config.yaml
num_hidden_layers: 10
hidden_size: 640
num_attention_heads: 20
num_key_value_heads: 20
head_dim: 32
intermediate_size: 3840
vocab_size: 12037
hidden_act: "quick_gelu"
norm: "layernorm"
norm_place: "pre"
norm_eps: 1e-06
positions: "learned"
qk_norm: false
attn_scale: 0.177
bias: "qkv"
tie_word_embeddings: false
parallel_block: false
init: "normal"
init_std_qkv: 0.0208
init_std_o: 0.00465
init_std_up: 0.0208
init_std_down: 0.0019
init_out_by_depth: true
optimizer: "muon"
learning_rate: 0.00111
beta1: 0.95
weight_decay: 0.069
lr_head: 0.00552
max_grad_norm: 2.0
warmup_steps: 200
schedule: "wsd"
decay_fraction: 0.568
decay_shape: "linear"
final_lr_fraction: 0.0
batch_tokens: 131072
max_seq_len: 1024
doc_mask: true
train_tokens: 920300000
max_steps: 7022
dataset: "wikipedia_en"
MLP neurons of a small language model. Each row is named by its layer, matrix (down: output weights) and neuron, and shows model dimensions 96-191. Each number is 200 + 30 x the weight over its row's rms, rounded and kept within 0 to 999.
A block is one neuron, or neurons of one layer that tend to fire together. After each block is what it responds to, as a language model described it from the Wikipedia text at the highest values.

L5.down215,205,214,198,158,221,222,207,189,209,215,173,187,158,147,139,211,181,117,153,200,196,229,195,205,178,179,210,238,167,185,189,170,213,199,193,202,223,183,206,182,205,231,224,192,160,180,206,169,183,225,189,199,207,206,184,187,231,238,227,170,221,278,245,186,219,249,227,187,180,176,195,199,203,204,163,218,189,189,235,176,219,281,164,184,196,188,169,186,198,206,181,203,138,167,225,233
L5.down982,180,256,199,192,221,194,185,212,198,199,172,249,182,164,213,211,192,182,191,171,196,228,151,189,138,207,233,244,210,170,195,183,146,189,211,214,256,175,179,218,156,165,191,229,181,185,236,238,217,183,251,206,259,182,226,206,138,191,185,229,225,210,207,193,204,251,248,248,243,176,199,228,226,181,216,192,152,205,204,210,168,251,220,205,158,173,173,211,192,207,153,200,194,234,189,180
L5.down2015,115,216,207,212,147,141,185,218,136,234,221,193,199,236,190,197,198,172,209,230,205,185,198,141,167,192,199,216,159,230,173,180,171,191,197,188,184,199,194,185,201,223,232,208,217,237,208,181,225,261,211,194,226,193,164,183,201,237,243,243,179,230,222,194,185,192,213,205,192,208,232,190,166,179,236,206,174,166,204,232,232,242,211,245,178,188,206,216,169,187,220,210,208,209,185,217
L5.down3011,244,171,222,194,239,119,163,187,180,185,237,188,191,204,199,214,234,173,203,160,198,254,200,180,178,176,206,199,257,221,246,180,222,163,190,206,234,175,244,222,195,195,241,234,210,122,216,212,181,205,223,227,226,214,202,235,225,207,194,147,185,207,215,196,163,185,193,214,232,203,204,189,167,184,281,182,150,197,188,226,145,211,197,198,187,181,225,196,214,181,227,191,207,176,231,171
Decimal points, thousands commas and unit letters just after digits, such as 26.1, 5,094, 346.427 g, °F, 251 kJ, mostly in tables and statistics.

L5.down304,196,184,180,272,187,205,156,189,185,245,182,218,195,223,192,165,219,187,180,226,189,182,200,198,173,183,202,179,196,219,222,187,226,221,224,177,193,157,225,186,146,253,126,188,192,171,255,205,223,198,248,243,188,166,167,247,178,192,229,256,209,231,253,193,161,166,170,208,178,139,201,212,175,198,209,227,200,186,215,191,200,224,222,226,221,215,193,173,194,181,220,169,246,199,198,229
L5.down1162,151,217,129,210,184,157,207,246,196,166,204,236,204,190,206,245,250,145,242,177,197,193,223,174,163,248,188,184,179,193,199,169,207,183,219,216,244,211,233,172,202,276,193,180,211,188,247,161,212,242,220,182,167,177,164,241,150,238,252,183,182,194,210,171,238,207,201,197,158,171,206,187,203,265,205,211,201,218,169,202,233,192,188,183,197,184,215,223,191,216,183,163,227,223,173,241
L5.down2435,226,214,161,184,179,229,174,195,179,220,166,214,168,273,165,177,196,173,247,144,174,213,236,157,218,214,195,179,157,212,191,263,220,200,220,179,152,235,186,240,205,126,207,227,162,165,158,234,188,171,158,193,170,148,205,179,108,273,198,232,206,173,174,166,207,243,197,262,193,259,164,190,196,201,190,218,153,182,209,196,179,228,174,242,212,182,215,136,155,212,226,159,248,227,225,223
L5.down3054,173,186,221,198,191,171,215,246,221,208,241,164,178,168,129,223,211,200,194,133,183,197,141,234,205,160,158,237,235,178,255,167,186,127,186,222,216,183,176,181,165,193,157,195,197,165,201,159,268,208,188,228,250,192,217,152,205,257,204,200,206,252,200,290,180,182,176,252,212,216,221,211,229,204,226,208,197,163,201,240,200,241,230,161,225,246,212,175,226,184,216,186,255,145,140,229
Month names directly after a day number in day–month–year dates, such as 22 June 1952 and 7 November 2000; more weakly, digits inside table or statistics rows.

L5.down481,150,213,171,173,160,165,149,200,190,173,248,219,203,193,236,199,227,199,190,215,146,178,211,177,195,170,220,209,221,233,189,183,181,224,191,226,147,187,187,248,195,177,247,190,265,247,149,196,90,269,184,200,252,172,215,203,229,188,127,164,220,158,244,194,181,196,187,203,188,176,206,191,175,139,235,216,193,217,211,193,179,195,152,212,192,196,272,255,172,172,219,190,219,199,202,207
L5.down835,224,183,190,232,214,245,206,221,164,213,214,204,194,161,205,186,189,225,230,188,186,112,204,180,198,190,184,212,239,211,205,227,216,223,172,209,205,183,178,204,185,207,189,180,243,202,203,223,224,194,207,228,166,207,235,174,191,189,131,244,222,176,284,252,201,231,224,217,200,212,255,210,165,193,196,180,191,200,198,223,148,239,176,223,213,167,251,212,191,238,201,202,264,187,170,194
L5.down3614,163,223,225,210,220,202,221,165,184,145,215,230,232,202,193,217,162,196,209,245,206,207,147,274,244,190,178,196,151,204,183,215,181,195,245,234,241,206,221,249,256,162,207,204,190,192,118,190,175,197,173,184,200,224,210,225,187,169,177,160,198,218,201,204,194,170,199,190,162,198,280,147,181,226,281,155,236,216,209,158,191,204,219,255,181,199,197,165,198,277,215,188,187,162,172,188
L5.down3799,162,201,202,153,164,188,175,155,222,193,266,206,224,209,233,166,219,162,234,224,156,203,181,147,159,204,199,192,172,214,244,220,160,249,182,221,216,241,208,242,183,169,169,203,254,233,152,187,141,259,225,138,190,216,226,216,217,147,178,193,257,215,190,124,165,163,163,220,213,189,264,151,222,166,245,215,232,217,227,146,178,258,157,204,183,186,228,183,203,160,220,205,213,230,197,195
The last digit that closes a multi-digit number, mostly the year digit in dates like 2019 or 1715, also coordinates, postcodes and ID numbers.

L7.down2935,225,257,208,216,210,194,176,250,146,212,190,177,230,219,149,231,201,169,118,184,231,183,183,182,173,158,187,195,231,222,180,262,184,178,183,198,219,177,227,217,256,180,220,232,185,176,205,132,239,219,163,180,162,203,167,215,249,214,246,134,222,201,191,188,181,171,233,200,192,172,186,145,169,157,211,218,242,242,191,169,215,137,201,256,179,225,151,236,214,234,213,166,178,183,226,188
Decimal points, thousand commas and table bars right after digits (80.6, $350,000, 347 |), plus inner words of multi-word names (Calgary International Film Festival, UK Dance Singles Chart).

L6.down55,199,180,171,170,147,241,189,267,194,181,173,209,170,200,206,222,202,265,188,228,243,212,248,154,176,144,210,153,210,202,231,168,186,212,239,246,202,145,183,213,223,216,154,194,212,221,168,213,205,165,180,161,180,223,227,246,218,229,189,239,225,172,181,182,233,239,177,243,189,214,193,128,211,165,221,235,175,166,205,158,211,208,204,192,251,219,241,211,190,173,195,196,256,161,258,217
L6.down324,249,135,228,164,262,189,242,181,217,203,129,182,239,232,172,153,151,249,145,208,196,209,239,222,198,203,231,142,202,210,185,215,190,215,158,216,191,213,177,180,170,234,208,207,190,197,210,212,198,178,185,182,251,203,203,223,179,232,169,235,164,190,176,230,209,235,244,146,205,199,233,146,176,204,138,200,218,170,136,180,193,228,167,207,244,195,230,178,175,275,226,185,191,204,222,232
L6.down2697,172,231,198,228,163,187,186,227,187,219,128,200,216,169,202,263,183,183,222,235,223,228,224,226,219,247,248,158,221,161,244,245,210,219,208,200,171,245,155,152,210,172,205,183,232,190,207,248,213,182,156,220,190,118,212,219,178,236,144,185,163,233,203,217,216,198,266,212,210,222,268,206,232,203,214,169,183,166,152,170,212,150,202,243,188,160,206,153,182,247,192,191,199,182,205,150
L6.down3412,199,190,187,230,149,181,277,178,182,214,154,156,150,197,210,153,185,217,209,238,161,215,179,153,204,181,202,139,226,171,174,204,248,223,198,226,189,240,204,187,227,217,149,198,208,232,208,207,227,145,212,242,201,145,212,244,197,179,206,224,242,225,217,212,230,224,286,200,157,172,187,263,199,192,210,187,205,194,193,253,211,226,171,217,266,178,206,243,193,189,224,223,235,230,228,198
The last digit of a four-digit year (or season range like 2017–18), mostly in tables, lists and dates, e.g. 2020, 1980, 2010–11.

L6.down293,186,216,175,196,191,190,219,216,173,208,146,169,191,217,203,179,194,219,275,205,189,210,191,219,200,254,205,192,137,229,167,196,198,239,197,194,202,260,229,150,273,214,128,202,189,205,202,206,137,218,189,202,162,215,196,194,253,192,208,216,225,248,196,124,144,205,135,231,212,170,237,213,158,197,244,163,219,245,168,210,201,119,216,214,227,221,176,194,223,169,261,259,155,161,191,127
L6.down307,243,223,212,266,126,188,197,246,182,293,187,162,159,137,221,203,192,183,211,199,213,227,251,252,235,189,199,201,206,172,240,206,181,187,220,228,136,242,170,167,212,162,182,192,225,196,184,254,183,202,215,153,189,181,179,167,184,170,167,195,215,204,210,203,223,255,185,191,212,187,156,190,269,220,165,141,255,276,172,219,211,195,196,207,242,169,196,184,230,218,167,217,231,216,181,196
L6.down1699,166,180,216,193,176,270,191,201,143,222,191,220,184,201,168,218,205,171,189,214,193,209,158,178,222,171,173,235,224,147,246,205,210,203,149,185,231,242,186,188,195,183,159,258,214,161,248,214,231,187,186,260,163,163,180,182,210,211,153,199,182,196,221,162,130,211,204,193,203,188,162,194,220,151,155,205,165,175,220,220,175,204,181,194,240,204,164,185,281,209,220,184,238,202,187,157
L6.down2562,182,145,181,207,217,159,190,235,146,211,239,184,179,252,183,195,210,136,219,221,208,182,145,210,142,147,191,167,231,181,211,176,220,219,182,147,247,218,187,219,212,233,200,180,202,182,167,191,228,235,238,217,163,179,170,221,170,189,216,195,164,234,177,196,206,215,220,225,180,118,201,222,187,216,166,202,211,196,199,210,208,258,187,163,196,156,217,157,214,257,196,223,238,178,173,260
Opening fragments of words in non-English titles and names, e.g. Italian/French/Spanish titles (st-oria, t-ant, f-illes), surnames (De V-uyst, B-lethyn, Wal-ton).

L6.down437,178,209,218,187,112,221,168,202,180,246,200,216,189,177,244,202,216,189,196,215,211,215,159,217,131,193,224,181,133,179,150,294,223,230,192,181,210,205,216,217,193,200,200,222,233,191,255,168,210,216,200,215,206,209,223,181,215,178,191,226,200,234,184,213,180,195,229,170,207,223,222,225,206,174,206,232,168,104,188,202,194,180,192,183,188,232,185,146,236,254,246,187,198,223,180,212
L6.down545,178,203,247,224,178,188,197,170,262,261,175,174,253,138,206,219,224,189,193,211,231,202,175,194,133,252,224,218,204,212,211,212,193,228,175,246,193,183,210,168,137,171,225,184,197,247,251,167,157,175,187,204,249,210,223,236,165,228,194,215,141,243,225,216,211,207,157,209,141,196,232,174,206,194,209,229,150,143,179,196,217,185,226,179,210,164,152,241,181,216,200,219,258,193,189,230
L6.down3281,158,214,196,221,241,185,219,209,192,241,257,165,203,190,209,203,190,157,236,215,209,241,240,193,224,244,184,248,168,196,183,183,196,177,236,183,182,224,192,172,156,213,193,192,211,164,272,249,219,170,203,203,256,170,238,169,187,169,196,179,213,217,227,202,140,237,164,193,184,213,210,200,256,205,191,235,215,170,180,241,145,259,192,182,216,223,196,157,210,262,164,206,201,214,214,257
L6.down3703,166,210,249,236,211,221,165,218,189,213,204,156,186,231,218,226,149,162,239,219,224,192,172,234,224,262,217,163,189,177,192,156,257,193,200,219,205,178,145,220,217,200,266,128,247,205,164,192,234,227,174,188,222,207,151,176,218,208,230,209,156,253,189,225,153,182,227,198,166,224,204,205,218,146,197,193,146,188,259,214,172,240,215,242,217,203,197,193,293,253,185,185,236,180,182,201
Words inside noun phrases that say what someone or something is, after is/was/became/a/the, e.g. renowned, board member, best known.

L7.down1930,206,209,166,211,222,215,235,214,233,198,224,248,210,197,194,183,234,165,209,135,202,264,194,262,210,195,231,256,184,216,179,280,188,217,252,211,146,172,201,190,209,174,165,211,153,184,215,216,153,217,186,200,172,217,184,205,180,198,225,199,176,252,211,217,141,238,187,196,161,155,195,207,239,210,196,187,197,209,229,206,242,159,192,219,163,167,184,220,212,217,152,179,189,199,215,238
The space or first digit where a four-digit year begins, after a month, "in", or a date, e.g. 6 August 2018, in 1995.

L6.down1036,171,217,189,183,171,190,233,197,157,176,162,223,178,167,205,191,162,219,194,196,153,146,195,228,217,205,251,218,226,204,219,191,209,170,178,192,254,247,256,170,158,194,197,183,184,158,187,188,183,185,244,194,221,250,183,169,166,199,217,212,243,186,243,233,209,210,210,159,244,207,211,235,223,189,157,221,160,175,206,171,192,209,212,177,204,215,185,205,229,142,197,199,201,217,197,194
L6.down2184,211,184,216,140,179,219,219,161,167,165,197,215,135,202,180,213,211,170,205,303,219,170,141,210,245,216,207,185,223,153,215,182,188,182,171,194,212,199,208,224,221,224,218,187,199,217,188,191,177,236,192,190,166,210,205,211,230,238,210,192,185,216,226,162,235,192,192,195,204,177,183,236,161,173,225,197,178,272,146,203,164,242,231,228,187,200,233,222,186,218,207,220,185,281,232,183
L6.down2683,203,215,236,210,135,247,212,225,156,209,251,177,197,152,167,182,175,144,263,216,188,241,201,195,202,195,213,166,276,167,163,194,152,234,165,195,181,187,229,217,222,208,249,272,181,203,176,196,232,234,170,177,179,154,185,232,243,184,267,216,211,223,161,217,201,128,178,220,158,224,196,206,195,210,210,210,223,218,194,200,203,200,190,193,202,237,214,200,187,163,214,169,214,221,194,227
L6.down3445,254,189,269,202,155,195,217,178,203,199,133,214,248,129,171,202,208,201,166,209,198,215,176,193,221,204,191,198,181,188,220,156,229,220,213,255,261,189,207,194,206,184,203,204,145,185,193,237,166,144,240,231,218,208,190,191,224,198,231,219,205,165,203,198,191,190,226,159,156,225,185,190,201,207,226,153,204,192,238,236,165,179,270,185,198,182,164,201,228,210,236,194,211,195,211,193
The word right after "on" (or a date numeral), usually a month name starting a date, e.g. "on May 6", "on March 1", "on the street".

L7.down3265,168,198,196,177,217,175,195,222,168,157,182,187,187,177,206,199,202,232,203,242,217,177,207,188,198,197,185,207,208,237,193,199,195,200,244,214,210,182,263,172,172,201,192,158,177,234,135,169,238,187,219,157,146,195,222,250,195,122,207,218,208,193,227,205,159,186,149,206,222,174,235,222,218,157,129,198,163,159,178,182,119,255,170,185,245,205,237,249,182,164,218,242,277,181,176,252
The last digit of a multi-digit number, mostly years (1999, 2002, 1255) plus counts and vote totals, before a comma, dash or pipe.

L7.down3295,200,167,199,191,144,170,213,166,258,238,218,229,255,260,145,164,156,202,261,187,149,190,224,223,260,204,215,190,181,194,222,156,222,204,211,208,170,187,194,247,225,172,182,221,240,206,196,235,214,162,244,165,226,216,171,199,181,163,151,211,217,184,200,220,232,298,215,193,164,187,210,226,173,191,157,173,146,188,186,188,135,173,143,184,144,251,261,191,209,221,178,185,202,215,281,158
Short word-piece tokens inside a split word, often in names or rare words within tables and lists, e.g. Isa-ac, Aze-em, sho-em-aker, Theor-em.

L6.down776,188,190,198,175,244,177,221,166,153,209,203,150,203,184,214,262,141,217,146,238,193,190,236,224,184,183,233,212,146,204,214,252,188,157,129,201,180,182,189,186,215,132,159,225,210,185,165,232,184,226,198,148,223,226,195,160,138,189,189,212,200,199,231,217,167,201,209,182,265,195,195,184,219,183,194,177,223,209,169,164,153,176,203,191,228,167,190,204,199,219,217,182,164,227,251,209
L6.down809,160,184,148,186,196,190,193,167,169,153,238,206,234,234,198,150,210,202,167,169,195,197,175,188,183,203,150,234,169,187,196,166,199,157,231,222,210,243,186,227,229,179,216,201,222,208,151,202,213,188,204,256,232,191,169,223,152,200,221,185,203,217,213,262,226,241,136,181,155,191,208,190,174,187,226,206,204,264,160,204,177,214,161,232,149,164,159,198,229,185,186,197,195,182,233,176
L6.down2227,252,196,231,170,201,262,219,145,220,176,225,254,204,207,222,145,253,286,160,174,192,209,167,227,201,214,267,169,153,198,214,235,188,219,260,175,188,168,173,193,240,254,178,211,178,183,209,161,205,131,230,207,185,192,190,238,196,219,183,221,186,176,216,174,113,202,204,134,209,220,202,158,248,203,222,146,226,214,152,222,180,216,183,176,206,213,165,190,263,182,150,210,172,223,214,206
L6.down3395,187,233,176,185,199,216,192,191,182,197,206,188,258,228,197,177,250,193,177,180,231,174,194,247,149,202,215,219,183,185,192,191,177,130,177,137,201,242,195,262,182,192,157,192,176,188,175,216,168,240,227,164,173,204,192,214,160,219,196,203,216,176,248,209,183,163,173,190,185,205,195,230,224,199,241,233,141,279,262,169,164,190,171,228,218,192,166,209,257,230,246,269,224,238,138,214
The space or first digit that begins a four-digit year after in, since, a month name or a full date, e.g. in 1963, 7 November 2000.

L5.down1237,183,192,189,201,187,213,194,191,200,256,217,187,235,177,213,221,145,171,228,183,187,238,231,176,203,225,246,234,208,226,249,195,174,238,177,186,296,162,169,207,201,139,258,207,208,247,222,191,119,170,215,225,198,184,173,224,260,234,228,227,202,190,234,222,177,262,201,195,146,232,229,233,201,179,154,187,164,163,208,218,208,159,217,241,214,211,198,205,196,149,160,185,198,173,198,170
L5.down3155,169,170,180,207,216,200,212,197,251,234,201,155,177,205,253,207,206,226,245,201,184,187,217,223,154,171,204,151,199,205,241,174,238,233,200,171,181,191,194,221,192,208,117,140,253,163,212,230,232,265,216,233,173,237,230,195,192,197,160,196,223,230,224,216,243,198,186,222,182,240,242,187,199,163,168,190,193,218,224,186,156,165,164,181,177,210,158,188,275,159,202,226,178,133,195,235
L5.down3282,176,205,185,216,194,221,162,195,188,190,218,205,189,203,177,187,185,200,219,167,179,212,188,218,169,224,208,191,210,183,174,159,240,188,213,202,187,175,192,160,215,216,157,209,161,207,202,243,195,205,228,190,213,140,220,239,175,169,197,211,175,192,155,178,159,216,180,162,177,173,190,160,175,189,220,144,220,200,204,190,217,204,245,206,143,191,233,203,243,188,222,228,230,234,199,188
L5.down3634,246,105,229,238,183,241,206,184,204,238,177,220,165,177,212,219,214,202,222,238,198,246,174,194,170,257,231,194,226,230,222,208,179,245,198,190,159,212,174,163,170,172,174,155,232,184,219,202,146,255,189,248,216,242,127,301,199,252,263,194,213,160,241,189,231,188,168,154,186,209,214,159,253,254,191,179,202,249,234,219,225,268,170,212,195,169,215,182,222,212,235,209,207,225,216,185
Fires on "and" or commas joining occupations or roles describing a person, e.g. "filmmaker and", "writer, producer and", and on role-word endings like -ee, -or, -ic.

L7.down2940,256,162,134,205,231,205,215,187,237,194,180,163,208,150,200,198,244,191,187,204,202,238,201,174,199,195,205,191,194,163,218,187,186,210,172,194,173,242,154,189,202,220,209,191,183,197,157,182,189,246,205,212,133,227,176,211,160,224,193,187,218,242,160,199,165,139,144,231,182,233,178,207,241,140,131,269,196,252,223,201,159,205,277,232,183,164,181,161,210,202,136,201,259,146,198,233
Month names and date-introducing words (in, on, from) or year digits that come just before a number in Wikipedia dates, e.g. in July 2012, on March 29, 10 June 2022.

L6.down190,159,218,207,164,128,232,174,251,205,207,188,196,166,198,233,259,185,225,197,206,231,210,184,221,243,130,186,220,197,183,155,229,223,195,161,251,214,180,221,182,186,219,186,145,239,219,180,228,183,196,179,176,219,205,233,177,192,207,230,226,187,173,151,191,185,236,174,194,192,230,192,146,200,213,210,200,179,157,171,160,171,204,196,211,145,193,180,194,196,152,197,222,220,201,262,189
L6.down2294,189,115,193,175,174,229,249,170,186,197,249,219,226,185,247,227,210,223,205,141,171,234,242,269,232,202,166,187,204,267,217,194,221,154,181,226,169,213,205,105,229,186,181,161,158,208,239,145,199,195,257,186,184,149,200,147,203,161,217,221,194,190,180,182,221,205,211,231,197,208,147,222,193,189,198,205,210,164,227,198,231,240,195,207,164,211,194,225,216,176,190,224,173,185,181,164
L6.down2428,213,204,170,229,177,172,221,218,256,225,203,203,196,127,143,242,167,149,203,227,225,145,177,189,163,196,193,255,215,247,252,134,143,216,201,202,204,160,227,193,207,202,174,197,194,232,107,205,219,217,184,191,180,206,254,212,186,226,199,182,184,226,199,157,188,189,284,249,132,188,213,166,226,198,245,161,196,200,209,149,208,174,220,188,225,145,230,220,225,212,196,246,234,188,235,208
L6.down2763,174,147,182,194,151,181,243,156,153,243,178,199,117,224,204,254,238,153,151,213,158,226,192,192,232,191,164,226,208,198,133,179,201,155,200,214,162,205,177,234,215,248,153,160,191,203,146,186,207,239,236,185,187,198,180,167,209,164,219,223,197,194,209,182,244,129,204,182,239,202,231,177,178,226,192,160,103,176,223,187,151,203,186,150,152,186,202,211,245,214,175,210,185,193,203,125
Pipe separators and spaces between numeric cells in Wikipedia tables and stat lists, such as "22 | 20", "(87 ft)", and sports-standings rows.

L7.down1675,189,165,241,213,213,218,202,179,167,206,196,205,229,199,214,205,148,206,216,166,216,165,185,132,192,158,236,167,223,161,183,185,232,204,213,210,245,276,233,206,207,176,205,225,215,179,175,184,221,178,175,240,207,184,214,215,221,212,154,201,202,168,241,178,239,139,116,201,222,149,270,192,212,200,182,213,194,201,196,187,178,197,225,216,212,226,210,140,196,215,202,161,230,149,210,188
Word-piece fragments inside German, French or other non-English names and titles, often just after an article or first name: Fra(u), Th-ü-ringen, Branden-burg, Lefé-b-ure.

L6.down755,204,218,164,176,211,230,281,243,218,202,173,190,240,246,215,190,198,144,175,229,166,205,219,218,219,133,193,202,240,185,210,192,213,150,188,163,177,202,174,190,207,225,192,194,207,216,242,288,212,219,179,203,203,190,203,210,207,188,227,156,206,154,207,173,230,177,226,217,193,233,198,198,199,234,232,189,148,174,257,219,217,222,208,176,183,206,212,210,149,173,182,267,185,207,177,254
L6.down1185,244,183,170,179,169,158,230,161,221,194,171,203,191,189,228,231,207,198,171,206,160,141,203,197,183,160,197,203,199,241,208,229,156,212,196,188,215,208,186,210,202,251,179,208,172,212,217,280,249,204,228,166,174,271,200,202,193,191,221,161,255,273,172,180,157,222,219,141,244,185,206,145,182,190,159,207,221,224,260,173,167,194,190,134,217,193,219,209,162,246,218,206,184,179,176,239
L6.down2361,202,182,252,223,225,259,258,185,208,212,205,211,215,240,192,199,212,176,236,207,183,220,204,251,175,225,228,251,209,155,244,225,191,199,208,201,153,204,163,204,173,212,197,169,258,193,169,241,179,228,207,210,217,172,184,205,230,202,199,258,244,208,149,239,213,176,188,190,178,219,225,192,182,181,204,194,175,178,227,197,201,216,229,162,238,227,199,144,205,213,197,180,210,174,242,202
L6.down2930,206,198,186,189,201,187,179,229,211,209,206,197,164,195,199,201,188,223,171,159,250,208,186,246,169,218,150,218,151,163,182,167,193,213,156,236,176,197,132,195,213,194,173,198,211,244,211,214,152,208,182,229,182,232,248,224,163,209,215,132,178,194,215,192,183,196,219,195,205,228,176,183,170,229,151,215,236,203,205,226,234,197,148,141,165,286,223,177,155,184,208,199,198,240,237,195
Second or middle word-piece inside a split word, mostly personal or place names in lists and tables (Mc-Cl-ary, Fel-ix, Hass-an), sometimes ordinary words or coordinate digits.

L5.down494,185,221,162,209,236,176,246,268,195,212,185,226,171,178,191,164,197,276,204,230,196,218,203,205,168,158,209,171,210,207,155,237,202,196,172,210,221,250,167,206,192,197,246,196,187,167,212,231,213,229,203,245,178,178,200,222,209,245,214,220,220,245,222,263,212,164,146,194,213,180,232,188,175,170,244,208,212,293,148,194,212,194,149,201,147,213,197,154,145,195,202,197,198,238,184,195
L5.down1877,244,184,205,215,158,159,210,233,221,198,172,196,196,205,214,220,202,164,192,252,223,187,178,206,182,190,218,213,190,249,169,124,179,164,141,247,125,268,196,188,160,229,201,281,195,212,249,166,164,163,219,180,214,184,189,156,164,237,191,240,185,243,184,202,192,248,177,194,188,150,160,201,208,179,172,195,196,188,193,159,182,219,195,230,209,234,174,196,152,210,237,173,239,202,209,227
L5.down2736,241,254,213,180,177,198,251,203,241,217,216,153,226,156,238,154,220,238,216,153,214,159,207,247,235,194,180,242,199,183,178,205,135,187,184,184,202,210,226,217,218,155,214,206,172,188,190,235,190,167,169,238,197,247,233,181,192,214,182,172,156,189,169,238,160,213,182,163,173,194,224,222,231,159,200,232,225,226,202,188,157,172,140,159,254,164,191,175,193,236,226,206,260,212,203,186
L5.down2781,231,205,209,205,236,177,213,231,201,221,191,173,128,174,204,210,225,190,213,237,198,181,203,210,211,157,214,206,212,223,199,262,145,193,295,167,224,232,190,219,179,222,137,223,196,204,224,195,211,153,183,148,135,172,270,234,250,241,191,210,174,243,236,176,195,179,144,271,245,255,197,172,198,207,149,220,208,211,205,185,112,190,162,185,195,224,160,198,249,202,232,245,187,261,179,256
Second piece of foreign or unusual proper names after a particle or initial (De V‑uyst, l'E‑sp‑érance), plus abbreviation periods and semicolons in tables or lists (S., Sr., no.).

L7.down3209,146,154,252,180,176,223,190,194,228,238,207,184,212,127,212,180,203,199,191,225,205,204,230,212,154,207,178,267,149,172,212,239,163,191,189,226,196,217,242,240,228,152,219,193,217,195,232,207,232,173,172,199,192,192,231,239,187,277,199,176,254,196,179,235,167,166,156,196,191,224,188,195,232,158,168,200,209,224,207,222,180,210,208,180,199,189,205,215,207,191,180,211,239,189,207,175
Tokens opening a predicate after was, is, as or became, often adjective endings or possessives: complimentary, Netflix's, was the.

L5.down95,240,235,217,182,143,183,191,194,201,175,186,143,194,249,240,288,240,241,169,160,181,198,232,203,145,214,224,256,190,238,200,164,177,265,161,242,176,123,260,224,223,256,197,175,187,172,175,174,185,235,191,209,190,206,191,225,243,204,235,164,187,201,200,216,184,177,241,162,221,217,174,185,157,197,199,171,211,174,231,221,242,220,200,163,187,195,216,204,183,256,277,200,175,190,209,243
L5.down120,231,232,171,176,210,207,147,226,188,213,250,201,166,170,183,174,182,166,225,232,201,236,239,228,201,203,157,181,219,250,242,249,139,218,207,140,212,191,139,213,221,189,148,231,233,236,180,197,208,157,238,188,220,194,196,214,169,212,214,192,217,175,169,210,199,199,186,189,226,168,283,170,221,241,185,222,138,185,176,199,155,226,224,201,181,196,168,221,182,224,239,194,194,207,215,164
L5.down2171,140,222,232,194,187,146,214,196,176,187,184,207,193,207,205,247,187,192,156,186,156,234,236,179,182,189,147,158,218,238,237,238,211,209,227,172,192,211,262,195,176,143,147,201,225,171,198,188,196,186,222,278,161,178,215,191,207,238,192,223,254,210,147,228,189,173,199,122,171,227,166,269,206,172,159,168,179,179,132,250,173,183,245,164,219,182,184,153,177,182,193,208,233,228,222,193
L5.down2800,241,167,198,145,160,171,251,212,177,176,218,244,209,234,181,243,130,197,150,254,128,209,173,212,176,214,171,149,156,165,181,218,227,245,190,250,152,248,145,224,155,217,241,262,245,226,191,189,188,222,228,183,220,237,181,101,182,218,224,175,190,153,214,219,186,207,189,212,200,195,170,229,115,193,186,194,183,174,173,182,269,207,218,231,190,202,226,179,211,205,209,195,186,203,199,227
Short second or middle pieces of words split into several tokens, often foreign proper names or rare words: Ze-ul-enroda, Kolh-ap-ur, Ha-em-atopoietic.

L5.down498,159,191,162,215,226,213,204,158,189,169,205,240,195,164,245,159,198,191,172,199,180,169,188,211,201,184,234,199,162,222,190,224,156,221,227,225,180,191,237,137,235,179,176,168,222,260,193,217,187,249,179,189,223,192,213,182,220,231,201,186,168,192,253,211,193,254,200,238,193,129,207,216,196,210,167,219,233,220,230,144,242,186,178,223,169,187,266,196,196,191,239,225,219,135,191,234
L5.down1677,154,144,187,205,237,212,183,156,216,168,202,160,214,148,180,212,198,210,203,192,171,225,190,216,195,220,150,223,212,185,152,283,198,225,175,202,230,187,166,149,240,222,169,224,210,226,198,244,209,193,163,207,191,199,217,201,185,232,218,175,223,184,199,221,220,226,223,137,176,277,200,202,200,202,209,210,215,232,188,196,173,218,215,245,213,170,200,169,145,169,204,199,213,178,255,245
L5.down2450,198,144,183,143,233,176,251,192,225,189,211,214,221,203,171,214,189,223,186,220,196,213,171,200,246,200,198,194,205,180,196,183,186,229,246,212,199,211,173,259,193,209,225,209,228,195,248,203,198,194,200,201,197,179,231,204,126,147,164,185,166,142,121,194,260,230,238,211,193,206,162,183,218,207,174,178,242,156,211,181,255,234,188,170,211,239,168,191,196,232,205,157,201,194,211,243
L5.down3702,200,239,186,207,142,238,223,222,201,233,194,255,174,183,114,226,168,199,192,197,156,206,207,210,190,172,231,172,232,195,169,203,214,176,228,202,221,202,151,219,239,273,209,183,158,190,205,196,188,215,197,168,202,195,179,200,230,197,167,209,239,148,237,215,136,264,238,149,221,203,205,202,163,216,215,159,232,218,155,191,198,211,166,236,221,219,207,189,225,159,141,240,211,203,309,228
The space token right before a year or date number, usually after "In", "in" or a month name, such as In 1922, in 2011, March 28.